config = dict(
    n_layer=11,
    d_model=160,
    n_head=5,
    n_kv_head=5,
    head_dim=64,
    d_mlp=640,
    vocab_size=2048,
    activation='geglu',
    norm='rmsnorm',
    norm_place='pre',
    norm_eps=1e-05,
    positions='learned+rope',
    rope_base=10000.0,
    rope_fraction=1.0,
    qk_norm=False,
    attn_scale=0.125,
    bias='none',
    tie_embeddings=True,
    parallel_block=False,
    init='uniform',
    init_std_qkv=0.0149,
    init_std_o=0.0,
    init_std_up=0.0149,
    init_std_down=0.0,
    optimizer='muon_variant',
    lr=0.00608,
    lr_mult_o=1.5,
    lr_mult_up=0.719,
    beta1=0.9,
    lr_head=0.00392,
    grad_clip=0.5,
    warmup_steps=200,
    schedule='wsd',
    decay_fraction=0.597,
    decay_shape='sqrt',
    final_lr_fraction=0.1,
    batch_tokens=8192,
    seq_len=512,
    doc_mask=False,
    train_tokens=115500000,
    steps=14100,
    dataset='wikipedia_en',
)
MLP neurons of a small language model. Each row is named by its layer, matrix (gate and up: input weights) and neuron, and shows model dimensions 64-159. Each number is 128 + 32 x the weight over its row's rms, rounded and kept within 0 to 255. Numbers have three digits each. A neuron's up and down rows have the sign that makes its largest values positive.
After each neuron's rows, "fires on" lists the tokens most often at its 100 highest values on Wikipedia text that the model never trained on.

L5.gate583:137183165130102101136147111129115132077127105134111157164193132098074154131156118110129170159090150190115115120167088111129050097093090174177157085130100186135118152142121140177105064117078186124123162080150202135117129110127143086142153044144147085135084150089129124095101150119127086114
L5.up583:071165109140165135153122109197069162091106128144107133139185054150133125153094064141182143120108127091117130159145144105118159091125182177156137152142155121151211103176087115159126096121126185130091093057129063120134084115190188146164183085134096154150137148094146181089113114171106077150
fires on: "u", "ue", "i", "id", "ul"

L3.gate46:155139130143115168122101135137137168097157156154151145124112178092138137135167096144135176156155115123067106038085057106189171066136147157139163121174129126147160156106162120129107126130109121135124100146094139134103164150117152136149178098062129124098145083149099126100111162055147143117
L3.up46:105166118121109128154103081179102152115149155153153159084119105087124159138186129131113162121215119102102120139112134169127108180130154151124152081137118167140105160145131115151154154064126155131126077142099133152127129128123162105083179137134106157118116112104058127146156099079145113116
fires on: "==", "v"

L3.gate455:114095116161104093149147135138158115109098117073157144106139165147082141140077173132148086141133098124109149166169103160052096120067129141133180102167158156204109106120083100099090133135080104153082129095130156056120130105133190112124107047123114072124103080122102121112118108115166103120
L3.up455:130111101185080081117128094135124135142123126153181083094143091178102128117132214133086087154129074144125168160124121137149151077047164107195165101121125187147161101122084136142107168135092093152086151176118130099097105102132143119163111117112148123157125049166087138067134187101134110115
fires on: "her", "ed", "ther", "igh", "f"

L5.gate270:169147172147160076142125135059153170121174122142155152152111142179150154122136086147118176156152159178173152135170118080083123115153181121083108125128105145117158090147140116126187128123102054130085148081131149118153150177065112112174114088136149126176098183162162154161109138118193125152
L5.up270:163074134110132095134078166117102177157114123122178111088119108148108084143077086142151178128101159185147190121175133127119197114098147096156157107118124096158135123119165112146156106097068178177039207105169135163110174189144152143169170112104132078139112120142196178061103135108170120123
fires on: "oss", "ate", "g", "h", "ab", "b"

L5.gate97:131130115112130176128112153150152076120180222107090107150094122108158193109148146176103135210138140179092136104141126089148132077158134104156198106111174115175159061143098107143110100085147176165204181137143110148113091162119111089112118122114109130122074124097127125130145147198093093182
L5.up97:117135083103106148054076172092163068129164123098100134123154119145164166117101130184100198128121147135083152075110098175120130037106134058139087147164131139175157130129156103103121108107108125133171172103142101140066075156160141125131173103097102129072116137085112155142132151190098116174
fires on: "ell", "old", "s", "il", "g"

L8.gate98:128101160086102125119091099098141118161073124128083124131129153092162114115177169207160170100145111060174110108114117138147068156078110126156148128159113150158184118177130109053168133147158110128109118053147105164124169109208129154108133217101104086076114120168126178147119090109095081107
L8.up98:103101121180153099108085116139141112120118110066079114195136118141186032085132144108179093135137094157173116135200099114090147124092102085078158109110160131117107206165160145095097114150120116115138104116121133156145096101153154129124056099091181095067117181130142128104067167115106069089
fires on: "it", "ist", "ric", "ot"

L2.gate410:116163046119208213161118129166179138125072161187097097090114134109110162131091128131109039135162140091104167144156129102178161185104120108060134170095137157122096156157074105150103112147104166162094167122120136126123115123118129164132101117172093159163062119086143122163139090111148164172
L2.up410:102086076109198220161106088116111125096141145111140087031127128108119164085112106092140097132136114183097109127110135078128155126190168098097120142145192129115040174097068107129102127095124160109094143174152116055162198154113177117107159099158141154154117090115108119119150143133101076181
fires on: "d", "w", "g", "m", "b", "p"

L5.gate107:137187113123112114130115146083146144165134134140090137035073189123102109176117116205171150162151077090151103120095154153156099111159093121107116138109165150069129185102117128101151123166106146093146167107111100122162123116178149161034129135065164069189117080146102068143131102082113109175
L5.up107:117191116152169102152149171144115183135176141161122140130116109123157091147091153209106095167084132199112133097144135139148135130140128111103098108150151105100148106162189107128164078125157110116159134150087189098160144108053064077120061040157154162077112128094083111162227138111132107137
fires on: "t", "et", "c", "y"

L8.gate639:072065141120150133191107078100154120147118148149124125142090142186120172074091187064136117144056123189145121193084118133154188164147135120110150095155159159140127111130088113162127152122152114072171137119149166073160100109153135093064093111106163119162166123111095095111119186150090112139
L8.up639:094125108135143100132113182123132152113181090123173108078105081084162097109120071113123188186095192070126158103069066129136137091153160116146107162131143104099152113151126120076171109080168112090091109117134113170117145122074103095102129165136200119127170185101127112106190155093107180153
fires on: " j", "pl", "j", " qu", "l"

L3.gate256:122166110194120143092127128126126135150109179131151134099158191114152079149098119132123101098054175152098170106159080134114105163135132109078112174121153190101131117130145173097084111183203178120083065181116161087114143166124103114093187178127130166142032131144184141209128122089105170086
L3.up256:117171130108119138109103106053088122045141189169109137106173133119147155125162111173111097132160107065214088106099118171160157136142101128126163053179098115099119177184125144168193135126141147149099115146080113161126150169077148167139198105146149124138073183127124088114128101136115165121
fires on: "ing", "ent", "est", "ro", "ar"

L3.gate470:107145101140111078090134076150099081149116123101156136148135160090176133067123078092060131104135126148132100153122137179152136164118150166137118126121141091127146081083112121147098122104104099167167146105058142124096061139156179166127128146125099103140097052088129129132149135163121151214
L3.up470:088130121182145126082169072181152087174078117164174128097112189101169150166090112096061161129149106132117126086166125168100084151129141160117130127154117158129148153092093125132153154097050165157125184131147127155107143165153170146117127127150105110151127095102116102131112146158122184140
fires on: "f", "her", "p", "out", "le", "at"

L5.gate461:173156091130166134127112154179141094150124155121065033183132150142138136134157107223123131123126141140171131134153122215109142153125173129101105067106140145116084080068119073133169174093117086119171109089074153125125099084123112166154155175092130133165113075094119104117116123147117120112
L5.up461:165164109121076103071093142133128133139155126164133140134163120147097184071120105106147175126121128116157123096170100076172097158137123075131090094151090135065166088132132157152122190135138061089149095143060118179101123121090137105077082136163189097141097100122111143110128170179155149183
fires on: "ov", " mov", "om", "ann", "ad", "anc"

L5.gate559:084112162179129084154112101173134148221119124152111195129142075091078134134098190106139073129104121134148115102112100103154138207135133137123169097161141129122106094145165107075142173147128135150109131096084093117137126209182126157090127175080164151135183119114117192060129148161097108129
L5.up559:118152095132113167175140103151144163154156155082140110071110101085132171157143125171119132152091125139176105142079149119143146140116105124148072110165117146128116112148153058138142084104094125053079091089111095118118098133186130124140124129135166120147141160030137157067046102146067173123
fires on: " j", "ect", " J", "j", "ate"

L2.gate323:178140122137161148188137146050128119106116121090110108124171067103144105146115166104129142103071094149138115117093051064130097174094091189093180094140167122044142110098158130140102153158136098137188081138118122143120071159093081130150126144080090137132093104163077084089128135134152147181
L2.up323:071121132145140109103115143128165073067158077164112167125150107144072167104191086132132128107161194094126112106099123135195111052080088147131113121056139138108167088126136130160140130081083138139118123117134133109098163115139148172046119092063093126138162150157194085111126129133110134093
fires on: "ou", "ue", "our", "ire", "en", "art"

L5.gate65:129122149155103098130108138109073144137121137066126113148049077123133135131123127152093130079122167134083119147073158109179115206187062131143143139146110077096178071120115137183093150071156121107112146120112111112134143135110102110062139152118170154169124119084127084152149126125135199154
L5.up65:113165137084194180060134155141114108133105118132139127102079140159128103158171105161085091124160113123135095181116128126184132082168140106164149157193100117112130142097091162106151160182053152119115106139102109120206126210139078118153068096133123148119097113071141113148107151087108134103
fires on: " |", ":"

L8.gate622:139098131078089155176134165107139182158144170100132074100129066091133161130069108139120125123130086150055150114110147156100120137113153068130161092062115161150135099154116096156195130152115182125074150125085131137147055119162093117102095117123188064059148171135114158155170140142167112178
L8.up622:151092174112082125088103185140136097099174178148113124116170069100111186119074122136149134082191164125113177084150121126118182110147154085161176137134070147114127106113098055180113095132113179110116108088109121153146112108153104110112132146129129056123182110160153146166133174103111203130
fires on: " e", " g", "g"

L2.gate529:134127131139099173110147166107161096137095119122107125097108106100127109131182146186082167159156129157177136133114077107129129099095060177161178125096131108083125146127133087133108161141118170161130167148093081133095084117189159130109164146120087126085101130162097072086105125124158128147
L2.up529:099124122154162130158104185084073097118108141167126139169196115073158173186117096144127148116092148129105115124128112129139090079092105169131109129101112112118087087188159126101153089114161111165127123113112168135156111151147147079130165090118092202102116149228159106113124170126143108130
fires on: "im", "ue", "p", "ire", "est", "ic"

L8.gate531:104159134102102161105121200123140101117090102122094092126098104140121130136088169124128207110119180138132087154111077098097158184201099064114167144181092118142173123150115104180104135083141195089162094142144082163096169162145134141120136152150104102153140133117124107131058086073148143104
L8.up531:113060161091169139137148149096170137137143148134139157104141156118148086147142132130188110080112106122166114140119062111133091116132080185157094135080112140137117102128123152090086156131116092131077108067118072137132119140118123112121166147130124128145071088045091075127164099105126116088
fires on: ":", "=", " |", " were", " of", "ies"

L8.gate118:170111134157173184198088112101190116146072152169140104115118149195161160101135097123138183091108152155141133159119129196145093118069132147095163146145098109130119104126151137177156193141150142217121131089169101184128118090126113101149150135109128145177093062169120123149138157125105149136
L8.up118:153138081088171101130151128159190171106113161124111133089111106176151108141109063158189101111078194131045065126136130123141131167116158104095144097166113072150105174203171172139159156123174111153161129142108142104132128154184139194191126088113063129151166068139101086144159092181142112139
fires on: "h", "i", "iv", " Dav", " M"

L2.gate201:143106081144065113170167150149170131112118141095134140128209108132116134056153122097108130145120188178122115134094122112212140152138126113154075142102110095129145081120129129142120132111101117137123107132151131126113131066138109073190176142138127155120108104094139092099158138103078117151
L2.up201:131095112113125085152141136080161094107096122099154112129127091080118147137186144137091170174131190122164194094084119126125202133127124135149071210145109119107118146124110129123150130082167105150107135157160183124106150075114123099164149138103144150136133123119130138079140142126117200102
fires on: "ould", " would", " They", "es", "ail", " will"

L2.gate208:054129135132138156112150163075077099134123139082148132080118128115177132150135115142138102121113148099131108137153138141106162100127119157135112176141173121155085160097209120157159125065137148135138111120174164056081102041154140105063150073099062151142112147148193098195146146074145114068
L2.up208:105097118110111110137112195098154134114085131107143146145068122150168125094166178116056102150145158089086099088143216146118146135100064079127201134115110080138168116121172098137103100147140163144125138160126097135133114145056129116129088100104159143100128117102170117092130140123167123112
fires on: "ire", "ry", "n", "c", "–", "art"

L5.gate450:143124155124142130113153103135080107138175157144125178109107127051156112162120096126170075132129158138162092067110130124178104120185120121132124134071122104082105074110177115161183159168161182158125110120122181121110143181167152135123220100062123164118085166137177129196131180105187107125
L5.up450:226170185093133148120150142074128121095160094131096112073085152129185136153157161133151076116084134130113145072085096127136160132135123107080131129136149085103055094102117105107148115128117090138167103087099147168096111127084166096144168149121161224121205088127104147158157152173123213162
fires on: "n", "l", "cl", "b", "th"

L2.gate555:093079084170162112111097115128043102088144147108068108176119114131123053135147100113068129119115113099147133107108136111151119131100044123111125101150190120119121154098173049142160140084138141127076174125130112090141086112138100112121111095097165140137111144111160115084044098121143066095
L2.up555:139146087074103171201089129166155113105125142161155153017154127118105144125079103085109120149102118150163132061138147118134169168163120078132113123110164103119103103172165128179130149063136120114148177163095146082105179099168093139150065135155127120128189190126164152159114111129135167072
fires on: "g", " ag", " mov", "v"

L5.gate117:159117112147080193172134145130112019134108194178153098145118092132127151118143164107112133164149181151108072155133142132170142087169124108098134155090138166132119173119186148171078034116075138127148077149129120128119146099120172151161126173170158132161162084112131161154145142127146154144
L5.up117:126144138124115163163115086135112073090104153136155045164086153120152163098136170092126138132114086160145165166069160126125172142095107124079106165112189171147130125063094122111110134066074127182110150094135138122154127122076190149195146138184139142137109060133156101120213111146113092099
fires on: "s", "el", " Russ", "in", "an"

L8.gate526:160091193097144109140056118123154108195179142066077151149115108101135086135171132134097111102079164129089113115145099181116140170142175173101109146153161130114138139103157118148105139156130155081119078158115072066150126140153107171174165175147119179093143150129127095157116213108078106124
L8.up526:143155116165124109123142166124156175201186116187159108161170134147126138135119120087144125185139122123107111134140108060155107169112128118136097162136126123119088074072143080105073144171086167175067097077181142135097088107139163130126138149153089196164122120081145158158084089146121110158
fires on: " f", " K", " w", "k", "p", "f"

L5.gate333:142171093139148034145154178155114133171131150137139082114154088170065075138206144182146134142114111115104146155118117137130141086099105088181120115111143162136144104072100140088115125119130089134120100133104141147148082063123139136126152121041085152161107140172144101104200150143141077169
L5.up333:130172103115147146139136120138116189144117106173161154100111148180115058089127104165120087121092076098099103168108119129144098092129134076166141096127154096139163135097142178159151147067139074137184146089082161109059085117125124151153083130082187163175146120168079117114172159076129083162
fires on: "ir", "y", "m", "A", "t", "olog"

L5.gate278:149141158113117131137116068120209104079108055127192125103111103172171158125087125108193121159183169087166113075113121150149144125132133111080153138106073103047079099045170086081140101130134133127208132103154111162130163080170151129117158136139090084070124121143159155119132161133096120126
L5.up278:087181150124106143141090110109135151186160112160121096121138143129167120159083150183143190129111113158153143117113055133075206128129047178135181116112117123089116143117124120142195132135150164141163104162186100170160172078118077125115107103155180108108158124126121111126157128167103134144
fires on: "\n"

L8.gate407:108183115110126084123108184093112125125173188156099091145165099127152120125161089167164157140134148124163121102102137161122114153130109080150179153123159174134141162161149096126142123127140126221144147096090121152128091125058158088101112172170211153135141104107129107153130153134166135115
L8.up407:114160117057171122150143150096139140135129167141149108108102103152111060125112098132098132087073175123170131120099141178182138147150095120104112168148148110146193159141125124197149146115181088092156125090145129155087148152146113062119099207173159154096160135106158073151124144096151100125
fires on: " V", " v", "z", "oc", "old"

L2.gate191:038118153098131055174068140163100169100168181134100126135114107111106159062097129127083155089158135069132152124099067135083119098157130123119152109099117067135092114142149123172177107136131148106078121129146093171100154121132143142085150146142148140097112092144151161161069153114086094155
L2.up191:053118146127123075190084110128065142123103116121159153150132106165127114078107165135132138132085166114083114109072111136086157164149113136094089079094131143181107075144126098177100115145133184093074068087099121161096167105147112108123085118174160100093152174123152168135131135145114146105
fires on: "re", "l", "ow", "ual", "are", "air"

L5.gate230:113083029098114150148080083093149104149147140192190081122151135147140070091165055090097118168123142104070147123117102149147118134058149162131090183167122140136118152116135096142139095090115132159174110180134136153140147120162117083126122060186104136137120110119188114184123094139148117189
L5.up230:089169006093076162091116149081117162206095130153182146121127177168158103122114098130122152141152112091109116127108133157165134135100096146138084212152098122111132134101066098165141131120156138163196119173124161067126139134159138143110123088133147148118143128098154113176133069200100108128
fires on: "ov", "av", " V", " II", " Pol", " pol"

L2.gate393:169097184163106122102144123138137118117132076114096151131106122156178064114071135144155067138162139165130100168125077126156146099157124146141149120066143168111096093161125037145160113198138176124120121145168122185104114132153131131122127137093108095159159046138102144094092194140123116044
L2.up393:130089176142118111151140140176100096156138108091142101151184148100181159132155124167052066134150123071160106170164076164122111163084145199174182171048104127124138120113150084172124138134107143154115160131099098173160132015127114112136184157074086158135130121100126147104061144101109152115
fires on: "ase", "ated", "ation", "re", "ory", "le"

L2.gate438:113105119174152133078158120091088123154066059098188116127087166116128095123129092082142187144147162142114143182193071150111084072148142124133129172126109160133097094143105117124185105125155069162125093087177127093133110069160149101149072084147115104112047053140157123103092118101148110147
L2.up438:142117107124138129071155155128110110200112106095161122064120190128150072107171097105114155111138128138127149173154105114141146088147167108164121150136103152146118083117118111128139106118143071166121138149210124115125082075148066091190102065142130135149090045099143121111068090059124124068
fires on: "f", "e", "ff"

L2.gate586:091185127183129135137115142121142133157079103166114074130138124122126153090074161115114130136047137100130104106173122117149086122181149096137111045076111148115101164100118190160142141136132138149116121115133133130097145198119141130116142209139128186095107106041166122163169132133110120120
L2.up586:078147145131151114092100147137107170110124121186105123123144127135150182083110136115097057080050130044120105081138142143138145153179099153143136108117110138134125157088135120140164116145146124171136074120111149128075148168103128175134058156183095130169154219110130168044114171128150159091
fires on: "ie", "en", "l", "or", "re"

L2.gate494:084164112148126096150139140145125127168128142051192152098131159161125158114138084196113108181122114147150079128186116184113152194099126175089104146114136090152165145151123115097135173158168139193174065143118097085094085142107139144063153163141155134136056127095089138117197140124108130140
L2.up494:049106112140181144108152149140128082123139191095109147154136140128121115094111105152127153135173132119161098110160105177094112145110126125119107083132098136165143122184117150067168149141060104178114143124124156124189120132168215121112152154114162128074144138125161108132121151162075140117
fires on: "h", "f", "re", "at", "se", "ir"

L2.gate173:173123083150169140144163140141124166107136141159082162132104206092255097182071150112087055156134137128138140126116150100093121173092120136118122105120100109095135138128098110122132186121080186143098125137165110145092208117151115105145173099162157184142076081122149249171141126103121122151
L2.up173:150136118151172092208181167183087121168176169089077152097110187139165123173082098113089132108127159116133143101115170102113157131170133079079099091113100096069092143186084065110162134113124165119119117120154096121151137125123109102141159105153169183133169106103079217143135072130088123195
fires on: "p", "ass", "l", "cl", "d", "ap"

L3.gate195:141091101124115084041121121141143103126084169139118184094159114111117061132109195113092140125130135169157107103121137150194196069169145138121063170013184093140166150107107089133094095130161131157112149198123119124132115149201162069112085145174067165166142081128124117145138138120164147142
L3.up195:153105127152097099128165146168103057094134205113063090125140099136176106107185230139119115125101144139118144159120117102169133124116137129071085115100145116086149115138094125121057139093140137100139118133134135195156126132074112169120107156146116106170100095180096093112095090167160141121
fires on: "en", "s", "t", "ther", "lin", "el"

L8.gate423:162103123096123116152140107136147170161151121114151143096121192106120176112128124130101171163133179142072180096104043066130117152182211209117156109127161137094152202136160105098110114138168101059116157128124157102150149175169159121106123151169110145119063125097105135153073121080176139182
L8.up423:109176128144102132128102114212165122116050079106152162077089160108104117152113138145120128082089134091101146170139132141125158117143133153109199113164199168163125129160137194060179160110060160136102175109078129106159128141143154117162126190124107174090144113087125112163095108173093124141
fires on: "v", " det", "p", "st", " t"

L3.gate594:111142109157086153089125151072117082125084080086201151133153114099130156149120096116123171076135154114081145175097106185130091105164178164186125125090159130136043134102129146139105114159127156171096083122114172149141043093157111104091149177064108189060110116037173187118103125108116137110
L3.up594:092105135109113134160136115153064026104119121151122080127072135171153148137151096149125134164119140120131127125136111104128183095156121137113107105096163091137118135201098155156152160123129121159208151140180128153128131156120052124106084134142137165126113089126087101151129153080138151093
fires on: " |", "W", "R", "S", "ff", "B"

L5.gate247:116186096203113102140176175097141094147131150117106179091200163085190159082091104132168111167112156089059149049210096172156158133117160093098137125139099123112124145094166118156128149150111170119147110115114139114140130062157130097134191112127096156108112156122138137200102163080162074090
L5.up247:113136109094139117158115139175120102144123164145158072122117155155153113079090102158147173199110174184082140111148114106105141139144143132152156153117161131112120193122113104190138096108133171181160154094151105135127138088171092118149157164173114094074123119078110153129116095092181077125
fires on: "c", "g", "u", "'", "n", "ly"

L3.gate69:125115125157153120148110166120130119116111147131086040072110159149134096072141203111167109137156162088172093100153083065050159105144177089141184146101099128167192088113149119141070089156206160123099176184103133126143144089123114110160136137083155122181117121127126151088149138057116131102
L3.up69:090122150103150170101161163118116097135189127119085141089125122107140149141175118111077059192154163096147067132181222138148111130119130127125176145048138141061128141075118100110153119127140174182154114154208138108149134102137107117176115120155105100155138120091117120141110047124084138118
fires on: "le", "ated", "est", "ast", "el"

L3.gate580:126139079154172089158088157108127161095150138139095146137147161143055078154174168158102078141083120124115138110145131186174115104168133144114155069136187075172110099098166162098149118151095088174052173093071140118112119143064119107074133094115095163137060159149158108093125120134109145111
L3.up580:164109095196150134124129173122116174108159105165134159106131113181119157167162118130147130092099127142165138115217140151164101141143142134173149093166149147173156058086106048144197118133108138137143164134121141114049162166153157098139128120122085173080079131147098110171111119155126082088
fires on: "ent", "s", "g", "t", "x", "ic"

L3.gate579:197115114142135086131149133106098122123136163104171088206098178193143140120157095144156090118147114103101157109089151139179165145094070110107155123128150119091134162114130114179144126070066138129156131166087142117096109125131102144119042109150167135131167105104162168109092105167127149153
L3.up579:128118115086139099139155118131114120165148186131167088101099157187153091115160166149166116128177119145128189118113100164146135066116154140121176170104081173137059126105118102172196152045125119103149166196140097116141075077180099122135099052202141131119140083097165162144176130160152083147
fires on: "ed", "==", " a", " an", "le", " was"

L3.gate440:107148105088145164183094148078090127112124147114113109125139141129173115119170089150137033191113127152077101109143094125128115103046102081088173144077090160173094145173164106163109171101119164150107111089162153104026151135102145083156157105088144172131148118131162113112095136044144137162
L3.up440:115159134106195184224140123097085136127114197189210131126146174083125084172087100110193095148097110172086164058125140095103155084122147119108078189139132146149137155101143138104150092130141169171085179095104131102101090157144127115091124122130145157120151146138092149063127085094085115141
fires on: "-", "b", "w", "(", " W"

L3.gate274:139104133083105226109109091105177133091106141125144145140144145095143122178191111104092099089142116083134176167088152099152101181184101152102131145172098132181107161129165158098182089179157097154101182105114196092160144084116097144133128084135100122085081086088174139132138101119134155096
L3.up274:125187138082146089120139086127141123107179138100067070132119123121120118063115139078164100144088134151168095118092145117069139073133125122118122139163134089134167151076105083137117047110130118135076159119089133137099183122181107151138133102128097071140099164188107140116128157134171105090
fires on: "ent", "wards", "ival", "ater"

L5.gate600:141147136178164114127124102105114134109122080089049083129156173106093110181164175184146154090131130130117074122132163138105072109125056125086174093137120135163177114114165117077141082096168205107126123091131139168106122126158122142123162133158119092085146142143170121161139145108085125061
L5.up600:108090164140167125144154094123163176076134092132095083141178064078142097149092159145106208179136134121133124127133088149159163133079107054077119095112093111150144110153159117132069060111136114161164129142113135158085140159136112101147104132155084099131072105064145146128166099149066094129
fires on: "amp", "ot", "ec", " |", "un", "p"

L5.gate590:076150111153076132144112140122152149097146132145090143086119100195148115118143087064080102104106145098170114141078109160106110124125115168164189108140136105069187160108115134130212088184099124142169104189118143115123077135155145119122075126137145106155193116080110151102094189122112122157
L5.up590:108111076140179171214165116127102163157188113112150132129108127115148174103074138096146113124160099152079112132124179076140131177175178127069121151135128124073120114098096121130168128148147088179149148133179134177103116138115115089141141084147091161136162147149096110133142110114166193095
fires on: "iv", "pis", " publ", "enn", "pl", "ubl"

L8.gate396:138144158104098170202167131092157152153133147122142173080084114195122090079138092149125117177183138103085135127130140133165149131093124126073088082187142113148123138132214088121169112131126118071167082123086103187146073164127117154177091120089143148159105143122174123166094110146099141115
L8.up396:122164138130191130099136153165117099163100160137137149110173134134145089111099140114158178162175143205219162102106080138126129109115196142097145110131082090172083175143130129117178119151121065133146086190132068106141076134131137139179151106124205164208132133160199143133207193085094119096
fires on: " is", " was"

L5.gate586:069172064072145163110093111107199091147157154098130111137163142107182088102089103148153205151109143136130183103133105157142152168152170122145110132090110177095119120164157072124167101151173167166095105119140103119084091118111139111129080180190145079104130097086164079089080099124096119112
L5.up586:122140091083115119082074090121158087178164193161150097106174116127143121162097116087142136121170187104171128118137088153137141174061153086085125166114096187134149134105123093133097134169140155171110163093126126131126131178100116119134102185142166065092167123083138086127128146169126071118
fires on: "ov", " V", " II", "oc"

L5.gate591:072136098165179123090102120115132136117162169119034131149118071075153112102086190140185168170165159131177121102130112089187092153121113096135163138106143164143109212188108102121096089169149112090077089153158139121146112140143169161134150158090147085125156094114109122127134062120090172098
L5.up591:164129140142054118165174116136205101150205151090168154129091137104103163135140123138158126161125117145127129105178110162095173164111121135127150078171137129124128187039148156116123073127136152132085063130120134144129117112136128123173103112076128139079142130124072150112137086133093109149
fires on: "t", "m", "ist", "it"

L5.gate8:121129116138079125081128132218191176157113043112157121088126078135130139125110115120139184132122131116142142076112114113149131088079133105139126146112134134173131143162119188119119160105158125210138072061153138173153144095103123085102126101179126139140107106116145134108108113142123099129
L5.up8:148142122108123132166117160149155151125164131075103089100174112174127119161159106096100186130145107165106152117094106043159155132149130178155141157145105070100160054128121151181115113124155150173092069059112149142133116128157124126135165152157157120145107115129196177149080080074150100145
fires on: ":", "et", "i", "u", "ib"

L2.gate331:152203071032136119144159131065112140106142118144133095175168137156146134088123095136104145076128083068097104091098124141111125113118109115090131141143109099097149142170091093158195103089142150136143179104160109117134065108155101092131091103093172109086148141101157146125095113163139099186
L2.up331:122146072041111100123096093106173087105115154161168092138169105153145159125123074100094097125113105091101133069167129109146164129105144114091130101125164070114182129172153091136192142094141145118130185184184117154102118172116099100215136159160154114120124096132128166174095088156132122139
fires on: "g", " ev", "v", " go", "iv", " me"

L2.gate533:139137099090159143163124132112192152139137173103154162086159146120078147127230108119133120104095167167168157092150136136121136103087110157141133089134161127166142127118179135116133142142182113095133123089126104106107073161166141153178144129133155119098098128165080061154151037106125130162
L2.up533:116144142111129111157141085091125092150167151123120137082158070141151128061143098130102136119070140118162135088092090117108179097072140146162130103079149084157165129160162092143176149164165084139067134167110140153102046149136109091147080084089154134157109148166151052173175121119126125155
fires on: "h", "ed", "ite", "resent", "ar"

L2.gate230:064163130130152129121116118138169181163063106134103154127105171151150119160054063140139146050106201104134102110107082122174131079129141128145140145097065104132115110145148158117130127137133080134146097149138107129071118146139107138182133138120103112067118066135070107098140161098135113191
L2.up230:139142168069065106126153198152146161139100103160118112105085115134199134106151121210095202124106159182113135137126094129103144109152126116147159046094103120117053085104128153105167125065080188142136092097154175136103139104128113135078115120155119125092171120158108110165131122083127128103
fires on: "==", " known", " most", " many", " some", "ious"

L5.gate480:112107122145129104114204151112154158135156097184134122175127096108147192167139145143119140159100192167153128180135178099161090125137104052082103096104125118097152112143053131117145124111098155110108106148142082124107094103170152095115124118147098105153112127107172135127113109079149126069
L5.up480:108097102159124069108103177111136100216128122139208122121172160106135133129144158144069097101128114140140113172155156118098120128180087071133107124143113146067169127138077141144163092085170157146112113132166124117116099164138156167150099058184079118066171151111208107150122089102138064071
fires on: "ort", "f", "eb", "on", "ep", "inal"

L5.gate359:110094176165142118166084112066124116119176163183158188127139152080160115220138148161137123155112086066137132135129118160138091099100125134144127099007166134129134107116125135097209155128118101107133158093114150147097096132152115104135114166121103158147068163149117115102089085156174081127
L5.up359:151161116099158062087150131151112067123142138081196157091129146116074110131100057092136145157078177136171083069092125163157090125138100146154151053152089114119159161165113176094151118121061139145127153135059143077092168135153183060092158121102114135066089093168146156137097115092106114165
fires on: " pop", "g", "ic", "ers", "op", " ag"

L5.gate6:116092140159120145153131187110092121052149147186101097119099125108194150146066114105052137041104136165068207145139172091136129179150146161154081139160139145142128142050117094099157151166163122173109102109154086135145117138171143124134101114181184172114149093116103131154198172110122099157
L5.up6:099164123164118099171134158127087157096117195181115206138143091116103210178099148063162142142166141132100101133147137091152066152172177129138126105191121086108122116157117170087150142145119078149153139105141104110154116186179165094139096081147160128117168174187144141100087137084135085052
fires on: "ubl", "angu", " publ", "at", "h", "is"

L2.gate226:128164042131185090133068102089146139106116172143140085157133062145183141165166101100152143188123116152126159139129132165116151150115166111079083151154120188149142162150102054153147118177129124094208142071088083109108152126130137160150136182200162115111163102121163120137155137081076073120
L2.up226:116125073093112119119098132091102152070171147180132100128122099140127085128192076102142122135095127159160142143108129119112157181166113112082109093133103096099177122134164133183180043096150181119153138162116139110096115177068147120115165157160174100124110094112123142160149121135135134147
fires on: "ov", "te", " mov", "ev"